python train.py --d_model=256 --n_kv_head=4 --head_dim=64 --bias="none" --parallel_block=false --init_std_up=0.0312 --lr_head=0.0193 --warmup_steps=200
MLP neurons of a small language model. Each row is named by its layer, matrix (gate and up: input weights) and neuron, and shows model dimensions 32-159. Each number is 500 + 40 x the weight over its row's rms, rounded and kept within 0 to 999. Numbers have three digits each. A neuron's up and down rows have the sign that makes its largest values positive.
After each neuron's rows, "fires after" lists the tokens most often just before its 100 highest values on Wikipedia text that the model never trained on.

L13.gate500:509556494511523504480484540410461449501431592515490416443555512494500514504552484505542518543449532455516391436493460517488474508477529543546488488593504504503452469502505522516493510517521519413449495510561452508526507468540487421482526501548476496581561524524484408478507508486539563454531473493502441477485444476489529473517474428486468536542539560479518464557520570488405460476499
L13.up500:512614470481466547475472520423610499498468523524547485435541457537516544475488515527480456540545513497459487472526488472530492427536475444448493422486538470491535441465495520561462521487458493535484531505605443522472522482446415530482489490527384583485506466498505478503463520446405516478549427480535459452535462491476561493530529544530445480504533507448502495545458589586491519527502
fires after: " ", "1", "-", "3", " A"

L2.gate284:514545485517550442529528466526457560514520443501538532496510519460516508543495505507562489446551492509433493518531524508485514550495520479551503530453526506559532533539470516493467492494521498521537399503463522547430493491489553534494575502519505431503527412463564492583515528526558466436479470499501462482535554552532543547392480528474525456430445529473547481550510510503512475437515
L2.up284:498500434547519433506452522496563573576534486488477486541501447449476447458499493535494550419503451510522483564523479510478508480534484522462493523486495550511461510524514470538496511485408511499474532517425498524450516544491450517553561574442556473488492469492600563509482455509445444510548499525510415426514537583449499471500451493499504470518524461450528456429524460473494443465520
fires after: "7", "4", "8", "9", "5", "3"

L7.gate683:456524474485533491510505464482566507505405517517557496498501488499542479461518522580538493524485540490467547513497425474449424585503519521490504485485536539506546475528547477479568560478447455490524480507429572528539514482487543545482436491510483580471575493549459454553448444532452502540546537503529432524503448501452446473587530494407505528577457460525516473564547520517514419467503
L7.up683:560479433456485475491520536474434473459535476476502562528523503570485523480441515557441575486509510535509546469491557456464539517583427505524504513407439538445559508555470516506398472463530453498448523532539546461520518518442554478489510587526568503465495479436444568486532459482547494462582489524463455505547487530498505516470549464499551597520443473523445552540496520496535453514481
fires after: "\n", "1", " "

L8.gate530:576529492478468503431493598465457541534450561542546508518537521519475464531466503505539503503503522462514509525530513510470488532551502418491467437482526531434550527507463506508536559508568517477565443556444537503522538494509499520497479509504466493587545500512517498500532513469478566465503493564471537588525416484416486519467507470505475520564553498503543511468634505507462487451523
L8.up530:486493599482519491505525494492431506413550500494461490511492455440493508515515499495506456520488460466463483448488484453500488521538521516429524480504525523414525489556513498520535449517540403518521530431529536490447445482471507581505426479537574572524445463466481512486427524505484534438504526448495403572500510502518474457463596468493431429568491500462602488495556542585519519456536
fires after: " ", "th", "-", " Mer"

L13.gate104:534479476561514495407566491464510507514444492487535494575513514422466583592537528512541548526520500506457486510522526478541560574553487487452492520516488437470557510522526470563471524459511559480438522551495525501482549499468485569491465536497616551432578483475480484536456533507511506563486451518581509473519521491501462490539519452553542505521607497438487507505560505561544464500440
L13.up104:461524480476518483472472525564546466431392436442507585459551493460531547504514539601515535478521563498465460496512544507518470526538505487517530420498483546499540509517486545521477495563529457505514499472416467481476575514534511405513496490493470540411529510446508541533582528480515596498503411555514487501501440509553530491534447494490455524559522508490512485499463574506479458465490
fires after: " ", ")", " ("

L14.gate39:508524479422500566582488463506577542483490482534539513533490499507478481485499496555522499561536507535450515477477462544478425478444442500470496429458461471522527496517527514519460559480429562487430535501472486456518486548520493480501478460456486438431515406437490479572504526549565523499437458499473458573488467437530556524462536455567524483524453512521480460482472439566582459519524
L14.up39:503573464502461544530485487518577532543487500492454521578504469488510572531590531495546513504485534536490533524496416513544516513528435523476537479479560469562503471497443543455510538494501479517502472583483532504483565462579518511520532416538471526454544452569481529511459492527523464479463493525516469514460507525435494477455541466449505556560428502480504549438481534519488462506511
fires after: "),", " a", ",", " is", " an", "\n"

L11.gate636:449491512552510458505559461449505420502466499492477487493538486522504586463545569509500531507564469504499480486587481509473475491506544555501505470474518499496396530469497517513509502562497492469578469459621414471481471438485470490536458435563475544538474561476428531486488437521517484523515488519533541514459404440477529515473539474446543530541544452435536473565489469509460499492520
L11.up636:475524481570391480448511575530538488394542517523529547435447542466496538547495526485427481469477515490492476480472521527437498560438532590510511515496429512486521491488504473483531512555505532483488456461535488501428540458423409567485506505540429616505566529478491436525508484461485487516485453494547509473537474567496495456477512433519515490464494475507449533470446518543491502513530
fires after: " ", " $", "1", "2"

L13.gate595:509419490434485523468539436423488502462510538524542500549477505553595536522490566520468501508603463587382457541505493525543529451495513452553452474478568518494476540563526448460531509547496530468519473500565451428480510432459494483461577484538548551503514481530533485472479539535548420522555465491579554478467483514508489465513534533432504511520505497480478494448520457492583467400498
L13.up595:489523533499549503534477483515513426510474473494528492531388461490533481472502531435475566509529424522437485508559471526484490519516571484557469525454598507526534452531480504533511527509570543532512494479456492512472521458496468511452529481520507534579486451491490496532475527466530372492514479483482441539547460551547570487543521477528490538456490471501547556436509493458493561449477
fires after: " |", ";", " ", "1", "3"

L6.gate382:513520535493529572508502577482489521454540504503539496529525540504575539536518483496484553497563590412484538533465544458555458443468499495558494538596570503532497499507548483484495515553467532506570501524536448512470601542530523559489462492523457547525538438535400431510468479508451501405464535447483526488455486519511377502469530548467566517494604614507491441534499399453478514547517
L6.up382:565460456520530403549533475494533560508470505523473544576610458489482519558544497514508448538512445496507506496539506548417511442510482511368501488523525549448433487502480478503556448479464408579502451516462534411482617542532424526427447478483517512513548441495491510448504423454449472512472507534427520485486473466503471507537477464492543492530540522519506471524529534479478464490502
fires after: "1"

L9.gate40:542485487503547470539470428490531402461507488462476512526535503516510472425446461445518434453550562523498600521498517494495467459594509532571508543500548533505490519501519533479489555612488513569518501481555540547466551438491532502510473534538474549529476511466415599570439491485527508519458594558509482465454532501552493496453530531534503450471524469528616519471526473429540540481531
L9.up40:512486486488569479518466524425502514527460515517579579472468526540574587521523530499530485504509386460488526524510487465530582516544490467573580546460505474574536444538479531466456445481515547518517475465525523466499458560530550486495524548442458489453515545472467457527474489593527502454481460460506481482490483572477533460549544511476491525441551541521569395513461550520533534470482
fires after: "1", "2", "0"

L3.gate412:502478510560467485514468509432455521484516473502475510466515474488480437513530496508382488474516482540421528484442567539470497566505510520420505469473436573494538595553516451554464476619406517492462542555496553508489471517462505475486537465505492510557498400441507554559491487495498420503504505540472530459529508521488505548447432506484543460439517518474538464520494468545501445500526
L3.up412:477493580462486525408543505411463472441507505461469540442409509487464526512588496514521515483528436554483452443405531544476528513492536539440456465489502484531554533451532563556539518477436486500513534474514488500488473454465507540484548493511536509512564504447547491505471512530577460541507393461496437514504500524452509522496398504485534505470491459517507456422485534472465440468481
fires after: ".", "2", "7", "3", "4", "1"

L2.gate103:504482549481474493475502500462530539560474479489528541452533504594473547493483439506520522509491509472479497558467460451590433511472512494535524518436505557477556560503455505401535497517477522529445441424411457503507545519531471485449480437503512539473554485542490517536506565536521481491465521496518536461439562529518429486483571525487504463503520514504562598483524480445485465514471
L2.up103:501534512496559472521528464493512538551510508464539555453493444546572542491476482494527538518516458493444440590498521507542525511517499548575524557436520611452499482553499458534395498465438433474472481519528524530498421559562553499554438463479504518522443534576500480479496484539480417509529434497493560502532456434462547440504511477406438534496539513494482513466515509524489505499467
fires after: "2"

L14.gate161:541429473549490499482538511535469572554398524477529506522489448491575531551494534501532523509556442482517457520484459498465539500539485469496478505471474522475573459558551565457463499491482547464483453459498481478502459505373512517499494525488628533449567444567571521462445522474449510504531448521481498499540480554485511568523427513488507468506443499482563457494465555455497577529539
L14.up161:533526484540537458564512432458490518519508504517443485529509494471506487523507464489593483420507501486518480518536523488487487454454462492518556500453444527510458424482535514512472514535505632518546514577535479473502609435572582525518521533552497532484434473482562530541482571529466491496465532522524449454613551413558521522539506533555540523497509464484524493516544443444476554520535
fires after: ":", "9", "3", "0", "6", "4"

L2.gate363:514525480526541491549480471463450545485482415489491510504450500472479475466555444450437514461570505436481512492558533566469504543435456525550534442470503556459476507482559497493502538489443458508513516535444535546421526487449525611523580505459445464453525429434553449490457436405482537447525483498473427487467495483489489545466552536532470431485563495471506415470501456494453513506480
L2.up363:502492491564532463480501515492480532522541540496523520487504456526473484470483559546488448467553511493450506541450570504559534493497494489450489517499458512491469508587462511508514473530480476556561482538479613491470494546435457547507479472519529406514564457482577560513488547478563535535498515590493513455492483573464529535441434540419460465513525476479489459528490469484572486533494
fires after: "9", "8"

L13.gate91:501467454503472476569572477531508463493447569532479553546519492518566468524561468518459487496423508538524493535449481477472462529527496521483451495456546556439440550500458466546455467463382517564487489543505451463490465475517520429484480508504470532523500499490503515566464486558449504578518430535501458474538533525430529556497530527521432468560458498476482457517577527579430533436528
L13.up91:543478390517578505471559500467596513441503536474478519510532477522510603503536518502503502525553468495539472461430412503514531561522463497527497498513476534436436541563550508445439489514498517509417543557480533517530537558429538542488466537497517432491481429420462428475516501500503540490554507537529513476532464493491508487568502505459475460457409483487482434468489541485511523494455
fires after: " ", "\n", " (", "-", ";"

L14.gate696:463460526475512505545473454527496473504454514491581538543571536452535494563552525471482594528510511512464518486545529523462586456486451524489454534479495534537461542466546448498430513608505477493483561463524505539471506475478446568526543489582503518505528550515478477489507545455417484491452473534570533509479574504481458554398512516490469507485496567500499499440490490479483478476496
L14.up696:487468505496571521494459477476510492472438471504484530573469544523490533540545517402536528522543542469487524516507471453454507529447504526529499603520524547473457516431517537497524497495502502540495504538570481524492527510518543488476509489506532573452469482548505476566537466498517426520445508449514506456534450498535385541542501425477541500558509455491555446494481451457525555465473
fires after: " ", "1", " |", "2"

L9.gate169:475456487502500433529581514507503509498535489427573524530463448509524548553515507489553498480500565485466523518515512446509555536477538486571460466497479566512461458579462573495463466441553510527571423523489532459534531526464452501463471503559431422523553526423477506599513502498509543487442485542464585489519496518488493491551600488500587565485458519531475452571461518623429503458459
L9.up169:501494506519476546497542495434384504505514472466583462531483504524504561505509459464546552571464482498457480526446504502497524446585469516570457571488513548554521481511579482524516485450567587465510493539567491525528511530500450567517542519467538503509494514520422455500461517514423519518454579457559496496471533479512526589477529531503530519541529464453445526534557502514572459471498
fires after: "==", " ==", " a", "mp", "w", " "

L9.gate162:489459467547501532506523448505567580527498477521481485466494503458562466557520549472490490531522518509485500486530521487507475547469439540507528515513469529477503551511537523497546512497552510447559404538520502544462530531389458518517428463455488471563513486550507526488490564572471501441519493499472498478474541536527498574506477494514500533437540524515535516531617554491490526475490
L9.up162:471538532487507585515493507535451507471489483492600443541511456560550546543511517445498608463454561513522528445509473510495531483434465482471492524491444519509529469490496448553455457468482511471427498553483432497517447449499458494516473506466588557449465490502577502454477462521482514563421514436545491463457494491496537512574534533486552519507480554520511524489454511463539477544540
fires after: " ", " E", " his", "Early", "=="

L6.gate97:523518551504544535441454484499428535519426495515487480491499518467501499557478456513494557499481532490488489467547519520536474492528462500571492495570523443501486495455459506572490494522515538460520463477501499479436603494511471513595467522524477555523510455460565467419446477503489527491420494480537442534472481456548459458490530425595518481473531467555548527538525478490497490497487
L6.up97:475538547590454477488576496518513469503468554558462447514478500548463528509548527551487465476497506409484415524511506543425494527565417499478464456499457558434548448477509520637464585533502451564513513522521491474438438501475534453458457490449533448542475557533485471472450504493444498578531431469432483512468472442530562484492495487536452548567563486484498493509519555528549527430458
fires after: " ", "1", "9"

L8.gate288:504499558471486525535580558422501525526492487468500474482448436538452494544485529576518531429454528460545521488526539457511504490537450488590448436502472509560526537518519531508462476452500545534500465554465479576532474469529537500514509492504531511590457453438460522499573466476480466570484495534445490410479525552500548492515470534484472462470516444528467494462467532502517480460507
L8.up288:531536531452440565463546475481494533468475485486566503549463470477480494508476460574590531553523516541604476530532476405506572455469522508519550526520438571455525509567622487461486500485532574506497532510604530531503519444441516542487482492494464473455524548488519530510521468567489490550478495571464487485481523472458547454535529485493487523515505567550512514475540511490387524472537
fires after: " United", "S", "ed", " the", "==", " a"

L9.gate422:506445589423600566544492522548551439486486532495510540494490457515540564484462483601515491518463424517529490425523416499471511523547558516472536475523498508473513511508491515506472525443553494481461558500550512505537466502447467474507445518541489561501449492465518590507492557460547393473494478505510472478499417547532557462516542479495510442490496542507503547509500462531444468553453
L9.up422:509490416551373503556552460448495552501525501539520507528495535418465470498467594455531433530496487471519550540584424462465437407500529469463555427479515464488490470532436558496484526512481466460444502548453563493521480504496458534521512501436503503457526487538504560471510474512464457504466486455457511473426451499402525452547484442518509500468566515473514456473517476426492538502484
fires after: "\n", ".", " a", ",", " "